{
  "num_hidden_layers": 13,
  "head_dim": 128,
  "intermediate_size": 704,
  "hidden_act": "swiglu",
  "init": "uniform",
  "init_std_o": 0.0,
  "init_std_up": 0.04,
  "beta1": 0.9,
  "weight_decay": 0.085,
  "decay_shape": "linear",
  "max_seq_len": 256,
  "max_steps": 5817
}
MLP neurons of a small language model. Each row is named by its layer, matrix (gate and up: input weights; down: output weights) and neuron, and shows model dimensions 144-239. Each number is 500 + 50 x the weight over its row's rms, rounded and kept within 0 to 999. Numbers have three digits each. A neuron's up and down rows have the sign that makes its largest values positive.
After each neuron's rows, "fires after" lists the tokens most often just before its 100 highest values on Wikipedia text that the model never trained on; "fires before" lists the tokens most often just after its 100 highest values on Wikipedia text that the model never trained on.

L3.gate7:389512501517438464486570508398512481535495453495523529532478448452466536486377600562493471461480463390486553499468518536423504461522505549462460433493439469445548452506509482508522504512524469550577453536408436452453494344469533443535431500498540410587531506572556597558519479593511443466
L3.up7:514502512494444514465544490464484513542479510456585539592403488515521523550466515470472562492515383539509537491463558427475564568527527489431457493580414504528511575462535567543514529560437475470527489486516550445467436505545493435491477458611525572486519522478402440607538435491552482541
L3.down7:523450467525431480486489533499532522481623562522516502547520501526457458495529503495571494415615486540486518427515532403504461498449528511570575515541522441491553402508558557501527462535503520462484474482459513554505381502500506487541485471567546431523579498460414405465502431558512660535
fires after: ".", "6"
fires before: "(", "|", "| ", "mi"

L5.gate216:518463550460489540560491448483401524485502442474510402497533470435342540495458404495470463588394446519442484547511473480460503586519521507525447511514515448433498605478475461477398529535449464418496494564494482544523493482422523506532523425535500480511526446486616515580594444440446427559
L5.up216:409442445527503442468525547579393569501354543473482499481440485419487503454443537537563414528512452498402470524394574524493492561475465487501410537470542500495410473502426462608542537535512566455468416461531494561581371478447534496488505431555462545510505511506430477448499580536452496455
L5.down216:470426604458401475507477496559466514505485459484424446560538509516530580492531542541478506481621480481529533480593511513457511523514490504552471462476517444464481504384418497452497553475472470493443541568511480463471444472542396556405461438563518541524451408525547414514458544409526441522
fires after: "\n", "% ", "|---|---|---|---", "Votes ", ", "
fires before: "\n", "% ", "by"

L3.gate472:482503526595513517475577538536437598464405472538477482504576480460435514553533488427523521511493613461515486472512487570585481513484446486424465558483518458498529587453522497483442482482444509519555429503424515457570437524544595514510457483513472478562498561466412543437475464427553511532
L3.up472:472533550532481518459465439502541432551513514411559521467453413507441431536408570430474495478464467492495538534477477467419564521513421446472553448502425394473517526484544540384487484458451561559512516482444488553451518540451534513525487583557532488460453367478468527485485552546519436443
L3.down472:492510454571616459491476470524575530492399554417580491547452515452417556476552389572453448579379388456464506535470539517459535438502503466420514413392513390478471526429516596548479450478457562525513490462505533584479433442554469507528519520552482560387479556459516510442507444438465277485
fires after: "\n", "|---|---|---|---", ", ", ". ", "l", "Mat"
fires before: "\n", ", "

L10.gate515:552478535529405390422505495599406483480517514549511410451419510542457433419439407464519478400473507522402555522528498482530469486519471506539395536580515507474528510466458521456488470530618481561568498510536469551510501549491535497486460538384501472474568597517521476504497477561491421479
L10.up515:455547548537457470495509579598502525461542506579513492479567425486483387500479491501389505485498489483369431500494408498480495517549483456420474540517470402392585509438545544514476545568551464470441528458475454573398552411507457515457431373484490486501504549540549523542421444577505503515
L10.down515:429518615550445524486546446509496441634545441539457498466520460456496474493467380470485524438389461572490475574504463523526417479600461557408570518502538498441468434534431555515562436531597538652530514457469502564548532575478519500495449523514567472533518531503452597519479459553482392523
fires after: "| ", ",", "′"
fires before: ".", "″", ". ", ": "

L3.gate429:560519616475430454412507524437565388532552543416539580549508510491604531349494514494502543500470486516519464447477503458523529572478522491394429495504588520449431518468494391522474508488463443542556489461460559578430511423554421484520506482485499574464528441464549524563516493487601455436
L3.up429:384564488359479523509504552458528548438450439489475434556513474367392509534527457518499552548431510428514396511560581473454546467518429556464497420475451533448400590509536515488604469530477423563453537569482561495604546464590461453514484452525453568528511510599526507576508462487437533563
L3.down429:551464533477534476501510550511546449588540543495498473587411503530579477492529505528565430520382436489541467465538521453484474477389493564406481504598441555465424474434452521483529486528552470536545457491570524568520557497582444583552382517487477497465598408496475508501417490448600762498
fires after: "| "
fires before: "–", ", ", ".", "th ", ". ", ":"

L4.gate89:434493501447421563464484561541570456463460523500485417439480468536436445528566504553506467542520510571452442538547505504466437491557380524484481501431408501502528472476531473537416508616439476471576437501536473470558456444435459426532544496589581507467638538525506577486525471465539496567
L4.up89:398548546421545467411476475517572446426436443526505502467544440444443452567460556477473508548505500401565469502527511466428391571531426557445516542467545546439480515467567485530456603407496499465602540437397608418502600443584489530437484500519477521547497479458458503566548536532488455505
L4.down89:459544518496488584508413545563467500476536550594457530397410449538598583488465507448552497481427549416424488502525536540484473455423420513554433468475449465451534544519490528471530499575509529484501486469602547509555608466492506510458595558465477472527502572480525573501525433423492574546
fires after: "| ", "Con", "V", "v", "Par"
fires before: "| ", "ance "

L2.gate699:506510533585458518533469540531451485514515434537432512498564391499534578505386542537507585541462449496541503474450595441458486554554566475490530420578491455528514548496524529490493603546445549509408481488512499483477508504549465487494512549472443514569490554566579512525480567505447495505
L2.up699:526445603523496514488471531464475479528460477606614387444416584549396540516493443476478562523519515512493467515581495585563513474444475514488480515493513531591520503564496569515526550459465490494546443438568606501474423474461473515525526567445473490500382543446538567509534456526495485485
L2.down699:532434517495602492465503508511591464541468472576547454354546493534544518425553526469455527584592494615464428569486520569494501528544533546464604513533500465549467523481505571430445573511581406494595523454437564539474482499482494530460483507499488541441487421521531523508475525471446478460
fires after: "| ", "Nov"
fires before: "| ", "|", "198"

L10.gate6:573496561440391521518445507479444481470554503586483447426503464477462530495434558535553543517555508556445555509559628524478562508517460561490454479486516509504439466443456476592399484488441491537493495500469530540614488504439535378469521539481459547545503508607515387480445546528503490566
L10.up6:510478540554532537514395502480535555519465564493522531500575575511568518392467484437476447594532418467594566557496464501665475464488484560566532517504580493480474461512533531487503505457432487533495524480443513504435473548492454472564487479525499487564469488560478492497541462455441546524
L10.down6:498591494516559468458494431532461476544487446515514464484499529525569451510548444401468469528687483599510459409568448436503467524439538480434483532545472422449508430574370539435580491534492561530423508420516570533525440536533432493575483537527525453499516416538499536471569506468451765502
fires after: "| "
fires before: "| "

L4.gate350:491486508514479524579444459515461517502538544459506462475526479483508574595495552546527526426480553526519467483536538511470539519498510480441374552508528516403480545498599429534406547522477525483500572529525477399542480491586605492459496564508468566363506547570444657501478517460432518546
L4.up350:548490515465476584534475483467509489482500489447531392530439510490495496551466530338503459548558513423558561459520633480485543558483491530518566506518553480610544483520556349497509537495554545486493563531533486443471514492481576515525465596457544472535434504531512506439418546511472524560
L4.down350:528555522443448514567417544591517500479453514496490528481497451552523515467458442409566434490365531496435581524436559519484525436492586545486500597514553428630536618468602537481517530501432552500500534504462516491529467512529547443471529522497461400547372434571518430548483474539481389487
fires after: "| ", "- ", "the ", "whe"
fires before: "| ", "of ", "to ", ": "

L10.gate110:530524439526437528517497495533479488453570559518507535533534537528604538417522521569528561548679534465451508512450578460403549462534526510535420502423513575524476557578460558588510535490508573440539513534548522555538560485527510524489530435484450486505460527471584496461501558487513582529
L10.up110:457544509554532547482500452513470397501613492527419527523479462530394509454468527518542523544552530473474460552484586452475558510514507554479365402513515560533545532520494500529519526518501525413535489490550492532493481493407523398446593417607484585471467569521519524520543498522500499587
L10.down110:480476481495502522467474513503513512502528454508454501525511483499499485497518519529513536544999510489499508515504518499475499483499447504507471513483498495452488480514519492507485495519495516495549488500480513495518481491517538492483485480483494484504544507530526475520520509501513799513
fires after: ".", "|", "life", "ography"
fires before: "\n", "\n\n", "- ", "==", "== "

L3.gate621:467509380485512572477392471587455410518588477529505494515524484515557523606497546540500520453487506481413546461570370542497472502496486538536500536449543537423482551575493548468502492518475434506573550566442513502424441511542536416495628539460483464506535558474448457457507538460587511511
L3.up621:490548405544498489460535498612458564461551485477488499477520490521526563615537565493511502514462464510510552426546472558480454532504519474538561544526535503327438488582514539499528488471431490499484470488485459451513431503628516402491596564476493487574526589488471492471446468467552462534
L3.down621:475495547430489494550481527456546519491456512512481498504442499433412584516494479480482478514681420434543452503504511433446555491510477536469406453492462516605463520500523477509565457506617502564501521441520521597453542469514475490492533486482523498467521460492567553479484473526429697461
fires after: "| ", "; ", "\n", "er", "the "
fires before: "; ", ".", "–", "+", ". ", "| "

L10.gate135:490530456544477517558459497466453483504516468516459499530422434450510550585442638564553506530480537440492485468427574568518536412491396390499532468503497498502498414548548423527456481420514435553441531455445501474456445537525563527527434507560443520542421506540514543426487536470524409535
L10.up135:388543451430564426491471471490481448551554477446415487471431519540510496492544538455552499512491428484471524517541516511398504478542546497516512494540436474505448481579470573393525470447517417501475440453484433541466512494458502563504583472556502434546469523520555513584507525520573512515
L10.down135:423558481462518444502511405567529432479461550466483524477581506467519536493608503475488509421584435526500627573453556499537408448516393558532554372468456418515525505514472466400588467465529478517421505391513511548562548425568567499529495444491504563550577428469542505523492556430492500441
fires after: "."
fires before: ". ", ".", "et", "| "

L10.gate30:502502496443504480508331548479554426450495457505508499581426411497401470551538544547536532420560471598432574471503541526554442515500398506379417480519475484556417495480462453505503556475579533470561481585517515441544485501455503389511520544494453555491495537546532394529512505578508424492
L10.up30:547553452392522520547475554462530524470460547499493583511498455532446447530531491552497616441649523531474467513499481500527447531525468435471511551451522538519477564545510522466556539562529531550516437575504481510473524606479498498474473443566421612469407470463519439466533512508521515484
L10.down30:542486432470496456490510530559525491566445498443461491513545549522485491515516498485469507539988477490569520480515467475477470466517517435503573554464484505526516518528569517486528473515439522551505465479511473457497526512539449525513534536539538565508446496481502488484467451449518578474
fires after: ".", "==", "|", "Website"
fires before: "==", "The ", "== ", "the ", "===", "In "

L4.gate511:478579493566470498459462494514471455445528483608506441482586491550422558466444520505552497552499452536491483470517449531410502461547507517511505574497469465569534454363532508519491434469449426398491517493572574522493459499526537420587427439510554531526503391527541513521570577524508506557
L4.up511:469568588510505454477424418568428467467634460505428407514535550560535562480580489565541517505440377441537500385523463484556507451479526527525524475358501451509596444464535520488427502502562474550463596514502447579494578464440549480574492468580510519480466478630598465506583507582481500551
L4.down511:451493514474460517551424521500528493539473568499489488532477486456543446459568545514555537608901535497501445505548508522483533532608495463549490450544569496470466469483465464543497566525517512550511434531440504490605510514526524531539522500544547576494511463454501425457487476453535243579
fires after: "% ", "8 ", "2 ", "6 ", "7 ", " "
fires before: "\n", "\n\n"

L10.gate296:455469463560459533474386556422504474412500505501502503531508469503417512533594592548549545469529610560392541523495493556504492486505456443514465444499462565534565542473521539611492529403522475451536499520520534501508506480486502456401494578474431567489496609550551498549456500506489435499
L10.up296:478524510486512594567516457508434475472447461509486577489535440536350449549557561577591548496592538512496519563507562462509523597489435546502486489530548572462499469505513484553519539387463445416554496494520536391453485462523510438402495496526509556501441538502558502533448493450478542533
L10.down296:512525480502488493514539480523467530530497458506459519487474488493492456484486525522463539474942514458524466469477487480518522490500523494472473469463553513544485446481532499542460458497436449507479460506535515502495521530525535533518521498541449523517571511491493424482513468541530645511
fires after: "% ", " ", "| ", "2 ", ": ", "7 "
fires before: "\n"

L10.gate377:536546489548461421493423509531464527531385399543479419489435576500451504567365451456433455501470521579482594412562473484509457474440477417499480575531511570498484432536492467409389473488415484489534542523499491458489500503453592469412520516502599472461493521554490463492479484465519487583
L10.up377:534495567457549481518501510517516529445523536583577540483462550549499463455518512517485491585501621581541435487564537519458461467540406518577476407522432481544388467459508502576514530415482533487596468504456484512497543452456544428519482517637497484479534505514530482535545562509510493553
L10.down377:471492503429453506490529544410526559510454524525515526606505502514474517519512530554497595504394472469595509513544495505547553511513537573480498471500437521432615541528520486587490613513391460526545467525545480463548407577434437499550409449502478519479507585547526541429546537492492511564
fires after: "| ", "; ", " ", "\n", "200"
fires before: "| ", "; ", ". ", ".", "0 "

L2.gate9:428478446554437482472502472488587503466488556440482562520534361380534509481458476562571498497498488483470433478633482362531531528454475508513548446433462494472487520478489498473535480560563521409504446528438456552430461466502470444480500454457495513398631447547541520507450522533510479473
L2.up9:521535539435530512426507533524478483454469545461541466434496509487556522490494499511513523466544439501423515475485523644556533528460499454482608553503474408524463574495524511472447495597458506577466466475393469560460486486386469427451479494502589469410471540517524517482451585513567558500
L2.down9:511432512491398414475546549468495492522589475462494397576410503515537443549481502483439512537433422407523513526486608427545509467506528435477550525474550496510455548486566468459453533469451471580455560532557491574532485540591564422441349460477534435587533484495477515469538578514490506503
fires after: "| ", ".", "w"
fires before: "| ", "|", "/ "

L7.gate153:463546415516448532454513512513433498463508524519474435551535485549509576477508554516530462527488477458585427452470513589386510535448449478468427579567494523445555525551535512531461497485440445454578489488551576533431474453445479498510398540552481560531499494490413455466484522560465466526
L7.up153:561565513487521472565553503561463500541460453558419487530570555469471449480503461536500465499429484487541534464609474558546515537442467610535446416497469541546557494611530470429442440579543440442503480461503563445490492390492515490497504487413483521489508380532566479557524444503533498526
L7.down153:646545440419465535480493569512513425492434441468495433581493524482458488423514539497526547520585400463494441455536477462521470599535539529530479453503475521457400410545399464498401467485498531466545512494515521523521482422517517560604436518517493533440567460476584552572499500591513595438
fires after: "|"
fires before: "| ", "=== "

L2.gate222:512424510557548488462536515511489518561368397490534479497586519453417514566504459530462534514468565365515499547526534484441445485536471543537567459440476459424410547480445542523531503465481445470532546543452489460486421519399530611490537499508457495493508434489442492481475571471473485521
L2.up222:505522539507461537523410624430461524548487504550563498481486486518399480534471473549539418502522472526528411526568572426486540475456547425581413395437506382507575468585536513536476478470538423481481551461574490562426458482594493565492489455550488556495490449525502537479511461576591410470
L2.down222:452529569484477551540463554451465517467534464537485518606391457469434388493484531532496427482417582492520447518542474440499500540429486507609536385385509383483543466419525382524606468552481516487554428429459458485415506572524515526580509545498508466475470486485500430416519506553535601511
fires after: "\n", "|---|---|---|---", ", ", ". ", "th"
fires before: "\n", "are ", "were ", "is ", "was "

L10.gate650:568514527449418602494456531574456547455500439594507490527471456476429441516528457465471508468507629504563501489549560599439462533493481430506436519481547451514531437559492433526426444526441480425496496399478442527470463440484547534436471482555541462466537494474516505534499528442468372482
L10.up650:483542640426499494437464470542450493499490501505584487548622409588503513443526372443522412575548492407601515457471500504442476429478500576494503561461605534416439483480555513473486553524407485515561510542444522523577457525457519504508530467480530555510499509463494462434509505530560493566
L10.down650:502605558491470473556558551514493428539386503506526545484552565519500584493550534456486466465646575480485545478459514558516425506524430564572507528528520559478495581428517532447493541541461518502483499506508478528580450529480444446553483472552531523497619427515519524491591482469521666509
fires after: "|", "| ", "- ", "–", "unning ", "W "
fires before: "| ", ": ", "|---|---|---|---|---|", "\n", ". "

L4.gate258:505538539505492469443454463563461422523485482477449475507485450508510504542459445608505516542439480430473478573488488519408610565579487574529407522507548431465485441486533514469399485514499469499470548567518493555522501497472522486439402484505505507550515543490434507455555475408499339519
L4.up258:447375507473424394491517532572479511554482406544468480531476463524459485513471617437562598486440501494446382518508467506479562539479543469552506408414508562436574509491395506496527478525546484479500440547462557493499557512487482435433545333521497539463565448524503522541463387545504499579
L4.down258:427503588474378469495573392485453471471537480498482505575487489435421470517533447581551483536649562543415544514439560565499538483522478495474581448489530528539507506402504532596491509434496436514452475504483494497465537525489414521423547431581474550469580491427488463487467460462458387441
fires after: "\n", "% ", "|---|---|---|---"
fires before: "\n"